Weights of a small GPT-style language model, trained from scratch on English Wikipedia: 6 heads of 32, biases.
MLP neurons of a small language model. Each row is named by its layer, matrix (up: input weights; down: output weights) and neuron, and shows model dimensions 0-191. Each number is 500 + 50 x the weight over its row's rms, rounded and kept within 0 to 999. Numbers have three digits each.
After each neuron's rows, "fires after" lists the tokens most often just before its 100 highest values on Wikipedia text that the model never trained on. A number after a token or word is its count.

L6.up124:564551509480457550563487585516512493568563530493564467464504557473441540464463498591446521489572539543447508500431441434549471530514494438528529462562466573581545462505386455460550561528473339511467533503512546549554473420464518463408575505530503648545561586519444502517498526564466523464432518511546514436482538435469484497522514587477530413459393453472425540420537436513473552444489392467511410543442529468577556501457542527495477528566432509463603512460531563500522499470512495363473503463558532466544493492513584481431537505510464499484460450409511612504433439470466515514
L6.down124:440535480577478510459529447441530519504437449541401489422474425542500475440522573523478532540540527503503546464451528429502537509509517573566585534529487469534462541564553449454470469434514585522452547509500465449523454514527431524535524452476428482519451412499528519492520366499464358538568500459511568548415509540447611469468528472475473543543445480566419460571537515393520433528478528463450487564612544531460549538490410528436454536498550452484496497573500442437574563530514556579546535456493554474480478420594537440518432489462577572520522491436585521390604521564474548567
fires after: " St" 24, "h" 14, " st" 10, " B" 7, " Sh" 5, " F" 5

L5.up181:573442508491523447431480526459493503578598447480486540573569489560575446428399461593557518516485493441396555451461507529483480492424489523427484566551521515512550510554531434441511510484435610417521409580475582458443487478563509498481482538454506458512525536424483504585378504493517472443502527408529471500497468453450498501420527501506597537596496517491474453590496582493521519582579575506505517427427455521527512529523439506452544563462406498462563456528536601511521456480436523493488436491546502471471445518482703571572456473520451512480526479417515483496539452430499480519
L5.down181:523518512467452438475476525530527493344367492483487466472503516495460588457524588553516540515488440499497451530534476471471535425510471516491555486465528573442445417502482518569476497539551450529414561610498532587484516459522434526565538523526532398510515495524566473414491491453455541530563516502519571526523563450459489495563515568469507580587522479483516525561520415504517390517510393525544505500382520550466523602535537509551415402458483535496358449540475419476498424606571480456481495457489485462531432495613498443440460541525541453489564519556545524581522432543587448488
fires after: "z" 18, " O" 15, "g" 7, "O" 6, " sup" 6, "s" 6

L6.up38:522448485551491475473459515490404540590598448504477493452421523504469570402505562512520472459581470552487575544462540502453541516565491427496458482506466555602570517478469493526588458477468463439497465535472499544495552434519497489426558505461503445436543526417558517454482503565499514475438440496541527517434540522529555530535514527483489503445421571452558570510371546581483499522523442482458613487538589572495448437550461446614594505494505589551435536588521494527483482555537403534472556526580439380552461426509528411550374500491534487520446477467522493529459359494502463490
L6.down38:546463558515487598506545509482486569499490457515477495479462475475574462495438477491433529434566528500500490564539471504565550470529467533475439452504542444467517551477499558465518444475586572560472448472463536481554499550394439471575450463495540538435445499560490535548524493469544561389670476451393466476486467495571527461516395503519578497484517548504458422467464487463518521532479548534478472502456511551452603471500496634508556483525473485555545383444481489518515585429491593555477490373399468516440519635419535541417486482384573530526503492448556538544426532515548470540
fires after: " ar" 30, " Ar" 16, " an" 9, " An" 7, "r" 6, " Ab" 5

L6.up325:502451495548540524586456509459577612559506518520472548544517443566472571520576497426481525618481541457522424494539547512542589413487497515456512585516552410498448547548490527422469410519412469506560478490501461396478524461493546584479508531612494435425534387479582502537486503422479450533493450531527564499540448427636476417427506440501541425514566429538511563540451534554457426487438512531473433470511520569449479504459595499495446490526534476495508466540463451480561461440497448552555467535505482483523388475484532501481489486398443513545486560421457475572535520498536544629
L6.down325:473586423483583553561505516498552482561551453425447468524532507481462420482493418571614507451500454549538590492527454533522522546492504537481476485492413535408495472473463558482531586353528434541499548509555558475538535499503491558539515441504509488458515473572492473515418450674473540452426440536503524498515606531466415502352559500515427518472432443534454505499512526636513489511431483520509603525419445500481519513449498509478525492486559473655483589484484517535465514532477524508439546470512515490570441454463568472470406467438546477496442552520546478459467518398545481512
fires after: " J" 39, "v" 10, " ag" 5, "w" 5

L5.up317:499528507508483546581502480445587511493563568447509397466500502576435526534558557510498425385499587516504512591508487563463483492530523493527515473458450546529499517445516501540567540473448578533468445457473487507409564457474474490480458553519448544504519441427556573530501579594496454435568512431593419468494462457391447498508525506377471514576615455551538454543530452445450506502448428613500532501472548495375526555548441368538597520436487462463557556459510494565465533503545375554447456551510493434473548491560519422466446484518522550490529573490485464536537558471516460451
L5.down317:453470534576455590483460474468553456451599498466537494520504633400429479508543478497439519497571492498492424462505450573474569464555533499567472466582525561583492432457483465517501449576470465608522526495509484501453534527390520533478604564508525553423541563482450486458540487519568499498502435477530529479511499448525537552489500495528391502533451484504490453472483548557424558584488513511461559496478558613514490550540485454456384573582473435489589496471493469533462506422491520372456554437452507523512510533548434440532412437364481511591464433522546549544565403540496541440
fires after: " com" 25, " ar" 10, " Mc" 9, " M" 7, " Com" 5

L7.up57:453454457440394497579494520432482476449393441465475469538520561486567588500501562504591530551472453432453541461511577556479466510582411497547431504450462487461558556480464498478535505601509441500543512524461447531530626540434466510498499592563456507393500538428504493548519491514447507431557440456506578453570486545457579564534503478507480472519498561524436511487460566503493535449502392535542469511463546528470492449542574429456498522481512543400495649505533586501501451580432516462564524554546452464571500526598475517429500466495498414528575486527572434484463393464515514385
L7.down57:594521481545485475532485504495460517474458498509421532514555543508443497532531554488505488490421491498466473481568559399525557397537414511407598603518501559546538504498472511664494504497553522482376425503572493474589474471490505482468545495473540479495410501510407474556531514580549597487534480481563466416499484487440570488440473404493535518512596457479475491394575550434611537459414460513488432487503532559517448632504498487560496597489543454419564466547503444431478566419474473450495475475427532496491539392517488505532454467539549471530552458528548479423506524535491543584
fires after: " the" 35, " St" 9, " The" 8, " E" 7, " an" 6, " O" 5

L5.up13:526559477487443513532450586414527476482499524570527545418396585455574527513569492449501487572540453457481544521586518466466516485504476415511489582474463474525506564488568509469432388542578548443480484419460512488458443472584518536522543568539525565442484440585481538467470520536453533442478493515480507550456539416491390517489371501480542450539550447515549432491536562558470444483394494562519517457408427570565503496412542548573472559569476579528498460601559524496508436474522516409491602509417507481418490500471402557558435607447471523535557511473483455506488573504469474460
L5.down13:504467445431556490495509460465438487558434586465456560457586489574442575596561546560502514517400544506476593464548491534499465552505491483546505518504605490487496505506536525479429558454516461486485532424450611489439440408471582541515500495484555569539436480527511537551499524510582456451512523410492505445540569599494386523609539532447518488507496507505500514374538482451463405508515521528439534492371508464450444422430423533523412458534542529553467447501549455554622487458541582422481407528481435529544543578543495559462502552412507559479520476508439423473489495542471525526
fires after: "\n\n" 57, "|" 8, " ar" 6, "-" 4

L6.up527:511481461505529520548490464546499492480506394464483454441510522495596424468559535449484530464522418518479519587474473472500428533506475518467463460525618528572525492507460473507449528581489513532536589478557539506525515475475578512467496558488467503444492483407459579462448516487538517436469450470564405431515458379545530530474489468579578505420498514537513465539441522532461452549472424505563541486481422432483521636456464485547571451354484496510629527585492559481517448497414515407549426550504480447573498515461460561479555478464551413593566509623531519510586457589495566430
L6.down527:504453531534527475527539549482413496422519560606493560493527459406494578514532553528522424524438599498543476388487466531468565502563358475493502490505483532459434535434443521487528534434530565413497538506515493495476482509405503478512459450483529429574501448518553451510540428468550424494505504574437578545533500612443558492567500514480425484548506497544518570419566506489532444529501566430480495489456463593471579452493445568474510538584566473486619432424532425501414506468486531493461585425539492463544453455599519521540529531613488439403495523443449490440486479581567443467
fires after: " qu" 22, "ov" 15, "u" 14, " Qu" 10

L7.up66:558501544511591483560481462500518419487536401585529583513444490531483464514424577463508514511463503512467514510480540427512472582500517476387438576510486551486436563457479413538477500405467560465588551447544412548419538512505504487448528464479577567548576464524460445560583554488485464514395527504547469591593496430469431567439450485529533576430579559447576518479481527581486454555563441580477590449394436420503566446454461495591527507568534533491513600407463508499588501478556500446455483518495566442473458453520438574502525448499523461506511473488513520538442491487440451477
L7.down66:511496511457545575504464448493495482513467535524514454496464474537432577562578458551510440458523447526490386539471425540507535462489494556432545445461490543461414406567527569442527549428519467493421462446544538498483580595502462411450397471518596475557530566446482533503514456468533563531567533609440559415560558527472511456578513534401590531446475392433477497456573545460536578488400481454580617534464420578469434514511495524491439562437443503552546497409519487500488499494453499496569498457498475500559501507511533517550508521569519506511500572457423515552649479536533463493
fires after: " de" 18, "u" 13, " in" 11, "ra" 9, "en" 7, " be" 5

L6.up321:511375543484541537411435561518528519454452405408558470473517434469545555500520472527473517447550535522483419398446541512507438407468499398573487401457398563526511575457519578451464577441393466508484439494453495561474456540592506476573478445516491556461433563525560502518425501443537406493533521520528515509433548512459534598508539536502571522588547424578500525502602515494550453577505463508443389494484531536460496571543437462502512552562440496563513429483499549531517480480484573573517556501508465467554520536454486422569454524428464562445450457593506462504549543496562521539
L6.down321:476463496528488435518384510492375534514435418493465484512439455510553488529506476506536546474546486450470542448449604495490579519439452500423531415507488459516530493508460460524382512506506487514516564546444525557508624556531461478416441459511505619556558496513505544514428465513510474558484438486455509465430579380476519581454545411483491529557484483609356503593531472595477520497465450385503505512532533545503454629568341495572488575528502491468504531489541498442493449502436530486564455519508491517518520534580483511514551469456478597521530422557509492533588530496514547472
fires after: " f" 13, " describ" 12, "ak" 8, "urn" 6, " ent" 6, "at" 5

L6.up480:527446441610467484454543421380349483517471600596511509444445564533521461469497503432432531515397512515492422482446528483500430521474497474565555492600483632525496498524500510525454530519558510552558544548422441527497520490564474438503540500474508501452490428506533541580539508499517472500472547408526511520533530463453467505420469429503519587544569461484509480450483434392514526476492473517581461470474448489492563570562434479595493474550566454495475546574506529446480494540579401447492484532469434392552490541500443416616527499474586545516460517559523529606533419573548472504
L6.down480:527509467402560438479432546554512454413420505424574420467611491427544574524513370531471461465528531627602633496457569512519441421399573458559566557510571510492517506504504503498411482536463454533541472442504471511479480604480445419543489470468530496544469547501463424550520482432504496455538479532524408444535512498472506538510558541536510422532466485464435471438518432525493587443502501439548389409538525439479515617533561491447580465557430495568478541513500499454517525462566588495465530482496515472561531510504480478597544527522551520472579501505486415534454552493543490470
fires after: "-" 29, " ar" 13, " under" 8, " " 6, "\\" 5

L7.up550:401495504553473506416532489448426515475591460442598501490539477529406579545513521476518494487440472536528513460450428461511448549494560517528423499606530474509513525599488485488537510526533457474534500522406542525487493549508442507482545540582505468563497555500590500488479431543502535523438505530397406515442462464479457492410423493441478445526534507489488614499527499476546421464528514506539481406604432590472515504453421572549520407543414525593456516655478581492494531573488513505490489443450417398520422495425527462510494475619578560504522520465444525537556506483553471602
L7.down550:532532539487620476456522494510552591533489530431454579550526564460566458489393529460549563577497453533415546451508533477447534482576487523553455438483536472507444494532552518509551539459473482491471579445499508481405502388526549415524457466535451522494460464469490470472490560516549470529512535463569515526503430444549553587494532433460525533505582450599530535460519372497464466483587426444454667562449427548591527455458496470546523398491427447504507532455494532646526512478469539477436599495519462505468482496456457458518482533626447493569470470520469479551472412482465434528
fires after: "h" 12, "l" 12, "al" 10, " al" 7, "th" 7, " th" 7

L6.up97:511505577479446475486568489492521570481433485462572539552450528474513589479575549470591625502457525566438518504496468533475437531473442581408459575526461518427542437441504445513571502462580515535558454469495555509448529500538567521532433502494490594581499498468597503473458508500578447463521481616439439456582407574536484446421508487554470515534441489609409565427477570524541506455532507537470439459463493562509553455519466504467461538596510490559509506511462472410413484554537485559502516353516473528504454461533522405449476385555480463447454504471462462533501518566496391554
L6.down97:401490569486452608419453514493491585454490432603508526509514552395500461450475459405573526621534467544533501441436578475497507483464590434494538451502522477605456562604459457517508462487553497424530453560559446511542570428466527482449490443541457571476486445528547482559518461527572462485472533507395522570468456431532585542535578469461533488493588567534538414475573449492513465541586528462502481459490503487621516512488477481428415496514511546482515502522510507527477519518417591572535479539374449452514526580406506518489522549518543465502429536463429466494565458502533437432
fires after: " to" 19, " a" 18, " e" 7, "'" 5, " The" 5

L7.up561:459628542410429443466504461575558473539476488450484506504492486465523498543485548412518364502555513502561440462469456536513453452540591522517530555624449538518585494524437530428481520512492505503480474384446516601603558496432511528486509515568589442445589546467434586544455510517502462508483613580527503421509479519562525544474545532517497499468434402528479444464523548538421407522431459431391434513588501524472555516503515493468519572431537574503548491570466475561470505512512462509563405481464526474468526420520442395469441473534507570477507476511546568556473463519546452441
L7.down561:524523563447469522436478475494557575518563423469580495510445536590492487461355473520417491456519455463501466455483473589458459470494564428550490449426490545461467468453537513610493395464581432543522530455570439437460479487576481558441437397523481600439448578511504564484456516547459496566584512478514560446551495593470561421461470544438514468541473497517478531447503560529442542522532452500535534419491533496551520547523457566552452559456501496442476476441502463567391547506469459554512558481527564527597507517438520586507596563456517428541455476543511426582507474563510448387
fires after: "r" 19, " M" 11, " Christ" 10, " Ar" 8, " gr" 8

L5.up5:473535393500497522464536500466375475549432436398480489499503465571494546493489482566521564576442463496635510490484503550535426380599476457546488455452430404609527567463562502569502463489419399510481385503483499546507553443560458574417473438505555493502470533488464503510565456509519504549542474536574449407451505508505501497502476557531508495566530507500468535416486555506444472517452499456530517473476491527479440490568528518414509539553434564491633531529452540469595497496481520559602484595591468483501514541546440513531520443505521489347553509443591494450475451461490534538
L5.down5:445516541386514489510522479491619488503584493570426513559448508483542542470509529555448463434477526547557530502440588593463555431437515427502473503567492420479576467568494512446522491590482491519591472522514490528586443453511635569496401446568480490526491506504546498521475609559555483405511461509511541470504474590489508493541509489476501343425443610558514481468522499459492516492419504551519448459536483554478552397541483462459556456462438436470508471423496543615457466534431454414540458544586520468455471440406492473491558500455541488490411566555431518511526529518562463495
fires after: " the" 41, " The" 11, " A" 6